config.yaml
lr_head: 0.00409
train_tokens: 902600000
dataset: "wikipedia_en"
MLP neurons of a small language model. Each row is named by its layer, matrix (down: output weights) and neuron, and shows model dimensions 160-415. Each number is 500 + 25 x the weight over its row's rms, rounded and kept within 0 to 999. Numbers have three digits each. A neuron's up and down rows have the sign that makes its largest values positive.
After each neuron's rows, "fires before" lists the tokens most often just after its 100 highest values on Wikipedia text that the model never trained on.

L6.down1582:444483514506517502503465482516477514466508519523517522512487488439522508486548527502502493512510525505549533456472494474484534477503499489496520494542485519524477534457515485543505468500486495497541462494534487466494507501529500517506507495504499547519483500471462500484523501506512521535483531526490467472483471483507466505490533485517513555536518501471447457479486526481496501503531487530522506502521466501494519469498536478503508482497558448478494500514472493499477495526550450483469534500523489511454502472487427503521497522537467512477519492514532506499444503502496516482455492462523449482497459534485532468499493522518511458532506534461507465507493522523446569485502488482494517530491543479521570506526512500489512496510553501515500504489542464507497495536494525
fires before: "2", "0", "1", "3", " |", "4"

L6.down1333:455529560559512518513478493530493479462535564493546478470522442507496538468476506470482499468536514527481496470450451510507485486489475472500508517501464511496520514492467490524514493552493522513458533504533497520546534546440488504484536473523462457523468501509568478483480477501511454495482543464504458459500481464471503559509537480493473475465485565464531516482508545497501523502510513536519481541511497514458471549490533502485506519482512455475484539522472517491506480506468548502473524509528487448508506495478483512507472513487482451515511492525428466515486501495515475483534467524477546538540502496529505535469505478457504484549489492492534494508464487503532497475451481547475503497544540488509490514510480501504492482478497455479496528522457500515506490475518517
fires before: "0"

L6.down1102:486504471549474472513561525504448511491485534483506527508530480499488514538489523521441490483500505534487468514485511516484520509505475487482461476500514462485490486441527506497528467484495504474538487454489513557466523520518479469503482495497480478522503524491476517501495496527468548509482494495487486512528499516520560499476503495521516538488481504459531534496458503462490558463486487532479511477509451507515519476538504495453536495510441524523485487494502454492515564500451525501521526536517510505470497492484499460465494474500520524525498485518491474498457480493511482490511464516496516511488473477489536516453504490491463484479476517538501502430502520504484492498513472475487502528471460484546499455495531484505482502467513493480486518458523546483539520543517516
fires before: "-", "\n", "==="

L6.down185:517495544475440549473504493544481489520513498509520486454512470473537506527515523448505491508497583491505493530510537511514497540497474549490490484510473515578485536523460514495528470482509509489487451521534492482539493480503481541478527499489465497485528489533529465471475485484497551465525499479477497483536508472504517493464543472517520481497477537518528477483486553529495514453451533534490508511538475460450509511504504503521485485521496495471569491496496461533472496486492509465493503494521493474462492516528513479490453483513524456493503532476464538493511504494491479537526523520488498495525502484504529482478509537453507497503514507529490486490548484520495466520498493505458535516517498474525475520523431471502502529508485491499459515545487523483488531490515518
fires before: "s", "0"

L2.down834:500494528505471486513486498502471495502484537520528505537466471508469513496515462441449539524478520519489482478505503462492499478472518505518539481457509466507473493509424517565502495530518502461516493497505511510509492494513508473533507521503518532491516517506504448495535484526491521548500510479517526481474530534500519516478517530494447509467469478493482484511522499491490504534534544482505466462482512535521495527462502451491513498534502515493483512492498484514520531568544494540494499498515520546461472489463461494480510536526490514512573553505503539508502482486498482492479495461527497544484542475500496519482521488512532501515494486528496510489500500483507469479493486501515531483473489436497486541493532507472507473509465521494479505436531484440537487524451536
fires before: " "

L6.down1307:471500490468477532471496518509497516477502477497452527494505499487517505519518505497552494496447495485528509522485498520481473482513489492513509475485490474472505484534515476504504501501489486502494542541477469527510499495509513449477512487508541458529507491508468495511520459479453485493500506476508524465508494514543509439476464483471519543465487493508547462511518523448479492512493535499447496506529508518526538516512511490441499528480480507536506489480465507490520470535487465476501530474432518506496465480508530534491548506457503514495463477475514445459508503475479484484465504530482535521511494518514463455503471510519534490475529500465469510523540484491507508517499487478488545512492491530457467453516496520484496526514463476527504481533572469478444528505477471
fires before: " ", " |", " than"

L6.down241:515517540470542502513551512464525521477470482489485508466514486546497490456479540527456454480539547541478503497481437471485484488441498492498495493503441444527528469496507544488510497499457508471484482533502495551459486499442495504510495490503516463498486490516508456507444463509494484544505524492491501492516528481484523499519526523522522507490495462490510470480517518475555461500537509475538482490487518501510540481515469509515472488499478494500544512445484531494486476488511484485497522484465549475444490447481485508518478549514504443534512501485521515520541511512472454426456498509499489533537553498474469510538530502514532512447549536512485512504489480479529513505531493540508488477465485480535558480520514496497480493485538508471430532460464501505540461517476465
fires before: "\n"

L6.down1424:522512535477538481489508500469514529495494543509563534543524486484491488479477508535489522523480507480490485532469473548508472484505473529441495526509496533501516508495500502511510451518527542520514453495517432505549530535503487487482456545442478528475442505512518480494480476502456480522510500474523507520479458501479525508534490525477474497474467492459491553553494501511521484499530509534536519527515481492499510486462494508501495532468502501498462511473498536518474545483490474505499417508519504497498514472508473481470533488471504520481484501494506506507499531443514483534519489537506525518511524479496520514482502440508536545511507514530512487443480472477490463508469501511458524495499528521480558520517532547496508512461533513551505517542466506504510501478463509
fires before: "0"

L2.down914:514503489479505511471461499461488480503503502483483501506520466501503565489537520481531521436475495465492447525486478525477538483530516483496540507523493492544494531477489485485501481508507446499542504491481455484517498493521495488484507505479518485478494510508499454510483478495548501471486518486500513461506512449517487535528487504549522531475509481509474486498466496494445538505527517469522475485492490533512513514457507540479505520486485541490521453493455521493482518492498491501527471488442502503515513456522520536505487523572504530515523508497503479503520495495495473491460476492461485505506530496522468485508492509447515506466530515509527545510470489490513457469530446483513505520468508489499561487500516540515528482472483489518482462483520466483539517490473496
fires before: "es", ".", ",", ")", ";", " and"

L6.down899:510465485526442504499528479487511491503490454485478476496475510526513462495472501501504535493528495525521484508521475493512475468495473499484405508512541500490509482481517518481523505521455494495491496496528473491450524493522491503467526489527530514470541495437493515506489514491535515474484512522508470504508521474480488524466483509455486532487469560533514525499498486486475528498488503505490515489491530485530506503497498507488521533486491498510479502516499513471501466489503508553486530482464521477493480453517534423527477521504509447498531511465517508501504529494538489501503534514511457512482501449523543506494469515471514524484482496518537540527508554490509487440526446558487502537525491498504470506470497516486517485494537521507475504467489531510514520497502473
fires before: ",", "0", "1", " |"

L6.down1014:475489471509504497494492543516531518495524530510481494543531518495478448486483531452501515511477489510505491497529522578494528491486505456510553486520507501502479485487534478466486502479523478513502509481440475506540465464452518492487517507517504502547571518506490507503481478521498473531492479492513533486488502533491515485521526506467508515481525508495502530510428497492486528518512489467463464459499515465479516458487498515495459527493532524513493495502514506482519520476468481533578466489531519488519522497538491488525489511532489492515481509515473499547488494565467430542483504485550506498511531510481496486509475513494509461491489516493512479454481487496521509522448502507544480507483494522522494477481519496500484528532524487504510477519497491487487544513500528
fires before: " of", " to", " for"

L2.down53:507495463514502497490508522489557522542497538466465518465529517528479488497563519450481558507487520491477509472492474497521557528512502507470486485484549440539480512546517514500489513480515500487470542516480497506446496500539499487483495497496503493493483534539507489504529513507461501483473474545490528481495485501474480497508510509465512492495469544514546469490490509523489527462482538519567484498494464526481480490521522447509488476518512462463507488518553472513485495504521472478521541493474477482515547480476504503506445506504484530519495518457485528494553531537493492508506500487493466463491503514469475456476500536468489479470524511521483582518516537484442486474483472516533499483510501483481482479524475521519482436488493505475508483504484512465501489544483475
fires before: "|", " |", "\n", "|---|---|---|", "|---|", "---|---|---|---|"

L2.down1333:480511483510426499534486493506531516499481521493477506483491471546506489537512483469502503493543473529483508556484476484507555492498467433492468563489473460477502482489488490496498497512456525466495465513518494521488499516508515489530449486537506503501446517522513500527489485510517521487532529503523494490476498453466517489496532465533521473497510509472462530473531510498551550501497511457502521495489511508545473497532473505510484506505492463546496498510499504480482478480506482540500459478484500526495512503483529473486485452474545509482532518492524479474513498515491537481469511496530488503478502535507495509533474496499484515510506479497492541494516508565485519478509481503517479492528525524522517485501502478445523453486472501515518485509475491503478523519502538
fires before: "\n", "-"

L2.down537:491482510499467453467485515503497499458508499484523544458489499534494509549505533510520499484516536447456500454475541459522492522490494493494493511484524484528483506485460530527493515517518512503478507478485494478503521506509524515504482520516468525481490482511509516476487493444448502502503539505496493480444503509549491517514507555506467477454484505480493524505503499527486478523502551543475530537492544505534498529473479487525440489501473507502507499531475456499535495474507514486510504501507493475470551482547483502498515456517497448473542491492529538552472534529505503520520521501521494491537514482535510490522504516487504541512475536465500500524482489520499550473485487570494487486460540498518490519523508505510515512525548504478498509528506521556519489478454486
fires before: "s", "t", " to", "ing", " in"

L6.down1483:487533501467522464455531535509473556492514516527514490470456529500528493514475486494492478533512480480508546525502484481548515474483527506502492473477483529494526540465486472533506490467545500471453506494475476469473535473478502538518487500471456504475487449514500548524514489516489451477503478498538474524477460475495452449500495487501478509478527496521493476478465520500489520495488495474502569498473490505488504508510518522496472497518486521526514521511465504538547472499527499456503510455498464516447471472487487508519490443485484505484472539471491489493542480492517495492469521541486506468530483486497517511506523503527496529506467486442506543476467503522498484517509518534475515489474507499472452485534506487479505479455500439525523490482467519508510537525495508
fires before: " |", "–", "."

L6.down512:496516463502465512484518494472505471522418470515512508482525537509490515489512504530512520499503538449512504526498469470513509521489560494455460475506549481536475515494526468508492495529491572512531525542497501545506486502479527492481480497462530530492471514497453525509483536463489507525539531487545503500518479472483494510512517499564484494486480469472502520459496543502495513515459500521427513519495506496502538531489507503540526516510462473479493475513506493462504457510536560500510523521487494484524527540458461476529503507505525556500507482499509511513487475495503469501498482515532472461481530495552501417485517491453487538492494504482516503489551464485480487506515494522478496492484482532480506509487519496494477495512480516498531527463513508462497519515489472
fires before: "\n", "-"

L6.down665:504478515496503455536481506540471504517517502495490498479512518501505495554515518510504524512530499521493501492467463502512532475539494478529490525524525476529477522464523452486483494504512469466445520527485515540442533476478480462466510511456520496521511520494522483523515512483539511508510479506507519482458446536472491499525508509497497539540478495503505540541466493487497502497527505529479490488503503502506515514497469467465546511519491487479482424519500514501531480473485491497474445463491480517491493517509497491511466502507470511485501565479544483549482481492487496492548499499495500515524543513503485557524453519488515500513514481472490506480500528509476527477517434483474535481535488473482530486488514544475473514515530515508505500520520472492463502535478486
fires before: "1", "9", "2", ",", "7"

L6.down574:469502509503483489499499500460492506474497527492494475495548524475536531475489507493500497503556525525490518514478495488485503506483463453543510481489532497498509496539508502509541519475515487478543540511501495513475469490498561507477513459498499519481487533482555530526493493534435468491489487461467535524481513508512491516513515492477527550453499492535516486480431498516491490492480487451496530490484533498488499507515555515492528496520507510477465500471482534451467454527509511475505500495507501512550523479511557511470526492541525524497523475503466473507445573456513506514531485491496504508514481524496463532493528523492481539482504514529533519518531468493534520473518526525481474473484510508499526502515555526533499530498529510475560486473484503494464479459480501
fires before: "ed", "ing", "s", "es"

L6.down889:491486527476468513501492489474510501508484522474573491490449517547494526482486511491506499463492521516529457496484494486523513469502533458485514510504511485555515476491517499529489498496505489524536483482497454488486494557489555511508505497497449500539513509501484524496472502487469500500522494489553509500506462515460519511565542497479494520497533490491450489484516515510484498499510490509516500462476501493516510473550490439518491493481502517495493476523512521536544517470503534505523476507504504512482511494535431495552515516487459508491560526534524543513497508496491534479507516509525479519492530456505508509482510491476534480513458505519509498500487465531520527488472519551488502502529499506470478476512496513484525462454528535495488461510544463487498555509525518
fires before: "1", "0", "9", "-", " "

L6.down389:476468480513510550467494489516518492490480470505486509464461535512526539475478501519491554555478467501524521504456517519501475486479558544487514445503484482498464501465514458552495545508461475506523494521504494522471500520517539556524512455505502528532506491510539546540514479518502543481472482497553526470546527495504478482453488480498471482440467456477532494463478536519505557524485489499493509516514531449501476509487472520503496525492482486564495483517496535489498488537514508500522536503534464492490518518498527525497504505536502499518513502460443512473476492493495513467507546475518504485446516527473472513488518523487503525446528490509481521539481498511469493507454454433495457456480484455485532503502509519509504481485497491479481536501495477510505520530477476
fires before: "s", "ing", "ed", "d", " in"

L2.down1579:520508496519490565500477482459494502523521531525498457471510479520532470535512483489506502522506486512526502469513513496490546527507438489471478504465495485505530526485494474486508459507486508485516506467499472507434528561512472466504579482528487516500458514501447517526507542531509522511522489447500458529534471529477539495497507492507497481440504503466493448494483508556518477483463532507498515538500519476518506502486530470519502493458479503494457515554467507469496478537490534495533491495501504503491461499503470529461490498504490516470530479492525495474541497489488477491476530527518483536493556507507483494482510520544533544499489519507484512505513509536508534507511505478549473519465519553513518494476541493470514465491447493503458478495504460491483486547488482
fires before: "\n", "-"

L6.down289:494497507524529506466533480516503529443501515518496510526481520523472516481501540478510491493532528506519469499505475529450529498490531531509487550465532510507509501485541470475450452494481495505496503514508482497492475509457507512479527517519495524511476483503505507530495469564526501510502480497511472512475530444499502520469475542484524492505509461535490530507529535519489518476482511501510475539496502530525517507515458516484516493467454524566491548487515505485519478493519492455497511488479488476513441553559489573501448505447482498533475461502536489466469495484461500501486525530489471473426478531449532474470491481512491489499526505523514519536464459523507518543504478466502452516475522527527462520513535523472499487550504505536485575500510496576514535521512503
fires before: " |", "–", ".", " team"

L6.down1473:511477506521513517469464518497513521549528474467503505471495496509471497529483499504471499518524525512508498469522502534509524524470498493535488474481468512483523490502495488480506496497551500516537497490509528520497489499541524494517476493511471448458478528484515508486512509511510491523511498535509491519485501539518553516513524499493498473513564490468454460554470569512498474505502519501546471530552475499527514492540525461515494488479496465565532464489508514541528488497489492523526485507493516512523466526505456490476548523489528519480521531501480516468471499464506502503460503480529510492520541525554517500524507507501555513573504514528509474483498531502495518478523519476508516536478475476478523519489544474451514494522518504504552535484547489453446493523484475
fires before: " ", " back", " —"

L2.down658:473491458538489509504477520514503493509489547484526490513513523503477501523455523509509461520482519455530509461530458501485501508530524515486463503509518474543506449496543520516547492499459484517481498485453510457470495501500462471481483499431506475494517498510528498507510506464521526550473492555528499470497522540502506512502528507440472506522480471507500519493517510520517487483494541477500492531477534525481489453529481498527519454528460526515477496502459474531464501480515502486534497532526465504507543512499487487520474522506459511540518490516534510488492513504524509493491511520486506493556497536506502481491464453486487532457506481493498520507483453480516524539513498474459506529491497483514466521511520503513484501522496519499518515496534508527530576500495518
fires before: " |", "–", ".", ")", ");", "-"

L6.down422:520492550463497485522494457515469463524502499517492493439506499534466516488510515527539502437503488510519483565469496480529463525498496523484493480472507523527505510490497525494513466485469492525489496543518471470526484507518475492487510517474482502512500454463516484496509492527532506503499478509562433558450480483476529578465563471510502515487481457492548506537549510479547482495486445519510520553468511513507493541481452468475552453488521477505536509517452497518475476487534506449523491495494517476512476486550515460508506543536482517520480476436507504488502525526517526499522546476426491496543485492438519502536459487510509529486501475509494462500517501479514463530501508506528492506478547527522485512509481492523518484500506533533500497519474504472504499517501539
fires before: "\n"

L6.down1319:541516496457520502521480469550501519488499460502479510506485490541490530496499485448506479473527480525480496465534570481484525523493505496503522453489517494511523513462530538495495482498492481493474492547503505517495532504489505452544488490493500488488506477523502479533496425496497510438458498484455518497520501516492500519528452490491476473477479497477490521483458520484533550494520493504548511482524521519485527504474490522448461521504536488554522503486499538502500481470499503489544513478457543498505559511509507486483533496516530490485524476461454459536467507466495494499518489470484508456547490503529487475526495485519528477471473492452487540508494439524494531486507495505487541500485511496524557521483492502480482479519508512469545482511573470489498497517504512
fires before: " |", ":", "s"

L2.down188:483552446474467488534490500532515487497439516502502515526453507493507484524489482449522476529540501520504456521473476519471525518503528517493526500528487484492483485513506470558499509480510483484559479483460503497490472475526508448494491505526499491499537567474520484513515498482464529514550476489522509511506486488498531479498486518517488497508559534546480464505481517493504510491470484496481497510498494548506494513479500518480507508502499543510538497472523513530475518573470520554506533442525497494526506499520494458539464440477533472480509547501512482479525491488478498478524487512451504482500466537498525471544473505501481475507465530466504488450474524510497504508494523509536488516506497529515538511520504539475546490499492486510539483444494465532506501475492541
fires before: "|", "===", "-", "The", "In"

L2.down1203:529518492576500504481486525488521523472439469487488498550563472477471472535510465532445516497496501483539511510450484534502477512502444505495492537481511480486521494531520540536521489504478500502478450477490514509522512478519519505539456542516543514529490500514509484474479512466481519532512486476502479518483514503495456456478494503479493505496495502466517520474500477490525544518522497501484522440487514483504498462518530508538492537509544456505497474513500535467491525497468506534511529474490528533528473500485481482484514515483481495528532479502569521486532496511470496531529520480468504516510476487468552477468492516498506479541512419564478510524498534499520454487515480484470507491492533518492504483505532442529489473423464524493516446486467482553528517491528478
fires before: "---|---|---|---|", "\n", "-", "|"

L2.down1178:500485494542496430475460532530471507540489505505493449539532562490510504472555500498507548466525475458469501522486502510473522483493503504486482524479499532520499486514496532533475506521498488560467450501487511482498513445534498512496499507539495495492514514495513503491541507486544523494503504501473527521483524524556529511537517477484452517496467519539447490489468483514506500484525514463502479505481467492472503518550472530490485496497454483468494514545488511501507500476539544500548517526531521517544487547488513473514519490486475397516512519535495533491459532523527508520465479475488489502484532515497502528464484526461493500523499500515550512519535511509526498502494508482530510483504519515529490553467531497507480510505508502488485500508472557515507500471502505
fires before: " |", "\n"

L2.down675:475485452500535512514483499547572539479477490562457479501493498553494488468522484464518533460533528507496495480515485522491504516478515515500498486489490497463501507501516467520494518492491431490477534492530506543476524482518476523464471444509487514493497490480511501504494528447488501496534502502484510532508456441513521481514510461488499502474504531523527523511484540558451503521532483513527557509506533492512521486461499503496511485489572532527493495485542496488525517570486465515449544480571499486526523488463488487501479502512472499508481537492508503489527516505463491499507521503495499489476523499489484518494483468478515488489486526495502464495475493509479495527488481497502444524502500496457518477496496494507479507457516473499494502529503494542481497484496550
fires before: " ", " −", " +"

L2.down958:529506508471519457504468476490546549495521528509517492535502504544484546496507481484480465464538490514459478490470506506498523543495506502507496485482479530540484523510506518521490451460513520452511490478477509477515483519477543524494533501502502570531530496565526458469486518439526496485492552508519546486482520509478503496473543510477515463502504528505505487473534506504497455564454498457513471587457471486522564511490529497478517466518524534519500504524483453495516513512485472462517516489505491480463506517492484504498489537506487516494525509488520486516471529520467555530538506490488460527479460509506528487504519499508474504458522497471515475482466472501528538505508519497491521516496471487529473469475496513535515494452507547495547457497498458483519463519497520
fires before: " of", "s", ",", " to", "ed"

L6.down762:468526545527477542480462499471515512523496533506500501513546517493508498531502444466495494541483477536479512535492521458512517464488500484500524470471499468482518479460515533550513452490479530522525525483527448446498460508438506494562529486507517548507517489533487533526513513545520525495508527464492498504486519453530527455430517499475519476462514495466538513520546535559536493501466508479501524487498447443466469488545491453468509475473471463500510493468480544520479493499473486480460477521415493495451475474510491454469514519485477479472523486525490506510465512506482461498534484497502496491533480524476521483476528545453483504530464523482541515487539532451533475500496529507518494547489511491486530502509498493495477533494491511514505490514512473489483494452494498
fires before: " |", "-", "0", " than", "–"

L6.down94:503515458500471514536532554497468489472559507519447552492542482488469504490535502484537485457520501522520520497496540493559513483470511472502501508517432500459525562513544518503508468416500482475490521491459481487518548544551515520485471482470506483499549499472475560513469496458516508516524514491470519486493492481482492520551498493469472501462538502495463528466501497464464502530500511528517495504501502484522526472534479553530531510499503531517532509480489488489496497540579516523526493488520502488524511493490537496523488542535535521506498515484499494456511495527514487510549500528492449501512522470495490537494472538460509480528504485497489498472529480504496484514487548488519481492478457507470458524473519511503505523494484520485506503503536483510520497480435515
fires before: " the", ",", " a", " "

L2.down1313:482516491472453508512477480475497479507479506487535497536513470490545491516524483495521531514518487516514505512464483528537499472470522487490497482515460478494503510516500494512492490472468555519470516508505487489488511509507535519467520493501533483463451489482546473471446487524519513517537485484479444501509506478533512478506481536521523530455502518503488486510511468530537497514502492492512485512494496510489491493529551515517513501509461503505499490542491508526513501460482499515438510495500563514489497515504546497503501508507477482486480477486469474510537488521523485470499508524494456499468513472549510469494513501523511485508498490509530524493474508514518510466524515513453489535518511507491481490466490517469500502494492522535518542498464496472468522500522500
fires before: "\n", "|", "-"

L2.down1260:422522534508496502459470524493469501526480484470487468485482462549468484485479527499556519501516481514489466460495505473507491456551495501513550476503500535488504510520476509509532486469474519487489500529556470493534467484498489491499499497515504500492530507481486518520479458462507529540553482429492470477473531507483510483507550523461442512487476493520482484505474498506505508476462524564476511507489486526470505539531511462491515477513517483505505503489492492504528510501509511512514470492526511504487470475482495535482500486531489505500498514507471520537492553523481495514472506505534484509520491464518484481483499510463526551499503504524539492533504489507538499492542522565481503471538465506473452544528480505502481505504519477451503474479487491447496503475474512
fires before: " ", "\n", " −"

L2.down1256:511494516529513455546495493478511491500462493482509505511502509511513478502495507490513474477504488494526550498510501511520537514509511455487486519508470479488508494473496515501494503512455486509500498528499516513518487541489506515521494463490554530513486462493524494481432500451473505480514465501514511480533514490513560526521491489530507474519504457489508495489499497462519489506478552497448484549481488510554489528478485499501513536487460528528521463523478489445526497426468508482564478474429497480484505482473490506484495461488496506490459508470522494480489515492492509464482511484495538507534505491503517503475499470512543505494501508474497491465521446482479494533526504491486500536457558452521492493434485527471465495435474509461522514481496503468516516506486555
fires before: "\n"

L6.down1156:515506498482511522524482502488510463483512530490516486537493524498515503499513505509501513503519464513515503535507484473530512481469500521501541539483482511475488494478550495528497535501519518498506558467510515554534518495486498507459486466477460472519546496523533537499474486506502492487507465445511514457537477481494518507485475529503502469499518519468499526492498476490494508518510519512486549515465480489456508539532507494524542543519537457492505472465541493542559547428516478476502470559459507503468479495550469485498464485514523518486524475478499518476490488509518518462499538510490508498522494492472501486480493476521459491471487484489460525489500485517464528491451530486501499463498510499504537520501516518550496497478493521479476505517488561502505476541470527
fires before: "0", "9"

L6.down1298:458508508512503546540491560505513465509521489479496474508484518555485486535502479523497515466486486488497498500520455512508476517546488508489485498529542472533471529516522532489519520545472480498499474492565505526527480511507489453474500505472539497508516461488500457491476442470503488478556538474506468482454514489497523516515495520465478503513489494540499531493480531505477489484498502480506478457518531530539479489488505533478543480477527539519465519515547447502490491499509451487505520508494496488428520483449524523490474512518487527503492540500490506486459504506507496531427508499486500477487520463503506489479525459485493478530536436552478478457498516529497519501502440442511519534487514478501460512500530441503509547517508489500494477518486473512488475502505486
fires before: "9"

L2.down656:499499499554487493531481532460452479505502498538478511477494519496554483500506480516516539466513500437493514501547467547524504496538502530529553523502551551532525483511520481525506503500487487536562514520523544533523503522556474522486492517538502514453472516533484449510544498517545456516493487517515480552532453507514540522464535568513467508532458503543538458478492510479550517479525527473500529517520506484498483504490494494494495486536480478498519478463482492488498490452499484494529511455502486465526532507476459465494488528501500489515464489528547506482480520503517501523504442471441522510529509498505522525493498512501508546503492503510531498503469509513500495513499489556513502506497523498548513535507512510525506490503460497502509475514500503519484483486549544
fires before: "\n", " |", " and", " ", " ="

L6.down1484:465495521471481440523502534520527522528479495501526485497517485497503500513530451502471516550479490456473522484476489528494498487524480492506508492489495496493530489510494497473432492496528461449459523490481523549521494460468499462518496508492531483539489466563506516510501490475502482499543475482552472473524506496444518505486502513466500523517472501505496501495488497469509494512495535497526490516505500537517487517482483465484490485508486507467500501509468510519520435506471532546493495508496521533520474499500527534510515528502462480548541536508536492500534494503534498509511538482518539519531499521565501513491533510451528523454569493516476516467477459510473493516535477533505520470476484481481519519429466496501502489541470482450528482525452512442463524508499545
fires before: " ", ","

L6.down947:452492490550557473506471487511511527453471454469495469477493502519503503521501484501494500498523477519514482485492501513512471503501512529484539493492488487528535533455481464473478479532523520511512504468497486486480506470502546511541497515473496486508520497488489509507499477542482468488501505515526483497555502484525514441517494533502509507456524502513514455536480472457514524494499502443460544503462492527492506484501475520492480458484473491491479484510461484494491479503490513548525468477497487482525526497511470541535473487489485473460518470514499510480513481498486524508505489515484503498479532517521478488482535514515522519496481546505515482473540542520517522468511508440519478510484499470509496489485451495525477495504455472523450543529505520498529556509511510
fires before: " |", " "

L6.down1232:520550487533480516524470452477480507505544504446489511518482490491514478518475492475526500488540484517491525520491477477500552465521492491459505512519492474500459510488527520536502497490557565497534453494520487550493489512541458500519512470490489489513492476492450516503493501477499529436465524500512504439506502460497493552495500508482461502550501516519523510523538515519514472511488497453523530490483507543515551527530485512486471487471479523496504485538497512524494471509506462570498492470569538507506503500489466515523498512596495512510537509529466507546504512487544498503497508550528489498501507484518506478546538497539486509489477534498491500508524492519491455493505510535522524472562502482506468499478540438530518520435501509528478473475505468493465507510537506
fires before: "1", "0", "2", "3"

L6.down379:495466567455486480479518499506507548473479534512496562511533484461525461465512517489483522511454510530454530489491497544486499504513533508496514463443462513478470495502525467521487570495461538516465480511516448459541485483501503497530529491499499540505516514501500504466444533541516525500512458547532457547488487505493476497480489482463492502491513450467486528468548507537499535511513501507503491504473487490495512506479475492487502543471490489495482554512534512550558514478550488517529469501482523517532504480519506527534486488498501506509478505471450487495459519501474474540500498496511511448555520485493510493541514523482493521499517464502461501511464492478457480512547503526472486493515503480506487488520510483479501528480478510470481481480552462485520501528513571
fires before: " to"

L6.down1271:496515517513495433498555504514500541476484521518508496502504535504489479504449533530478469478540538483497463532467462560540487513496497489492509493495506517510491523479499533485513536479521482520543484507514499509549510492511492523497547520476481505469480470506471477490472481540474458470458465511523466494496482537507454501496464505502526515484479464490470479499494504511526512519527513450530491509493490465483530516508490533499511510487538465487499479431508493517463500511484472474530488533519534493504541445541494546479476496510502479490499502522510499508518455483525488538501481501483505506476489507537513458482497489488471473496477478568488444467519485513491481553462499525509497486473509513469477472516487480509514485531477509522496471457464496541494496493464467
fires before: "1", "9", "7", "2", "8", "0"

L2.down202:478487503488481543503492501493502459450521480536457497503523519520493518473495492490491504504502498491476505516524472483494507487479488503482503523521501482470560497481525550467461457475469477489551544519505466486512475518532526478531514540536548426529506508506495477514483485493530527504515526472458486463462481481539494528527521502483553503492542464539529478475482535532471445516504493550544506519463488515465527495470478518509533480481545512474504502475510498485508514511515535489450512519444521472522534516500503515480456498507494557498479502472501522480481499491531493491484508499533507531445493502522452502458479521482524494473492465502504536442536509494462523502523434470542510503437522524490502484454529532516549488509499507506519558522516453507510508491491486
fires before: ",", ".", ")", " |", "\n", "S"

L6.down1642:497448502535503476530508471477556497516479523493488520534449470481517519455468463523509485498514525502497511505480514492477485535538523504502487505523500466514492561477470516509542523490487474502489537522502460484463456522501477509509517495441477535521461491511510497493516509497538512521499527477504546503462509497500462483481502507514536457531495508509491504513434531457509496504470482500489467545514529450526498474486499484498520515496481488500453520486522491559492479568524527532480485511513483503506509484491543482524535534476496510501476511480442515492519487471495467470453531492511498534497527482493500538503471512466477535489537466553520489511540483453533489480497526509469454531493491480495435516487491474544509534532537546526501478510492495492538514472456552
fires before: "s", "ing", "es", "🔨", "ed"

L6.down804:462496513464490510449472518509508513475516478486463497483478505485481505488441493455517436473492518471480475450497500460483477473475529557483491515511493477536530516496511508506498510479503514513516505525506519509517494508498510476490494451470512497483488501507506508510486547512489522498452505488507489542523500486512486508474551491479517486513489466475512548512494470542534548457500528533527506463492510464515427510487488512514555495531501502523514510528530560473515539489533491485516536478501501514485546488532516504511511526480477450478499513464527475505471541479494492471477490490524517510500511526519519505506479492496513529481511483489516500521510475504480451540498492515513491496469474475485484498503539494495494465460532508507507501489494488476530519482489535
fires before: " |", "."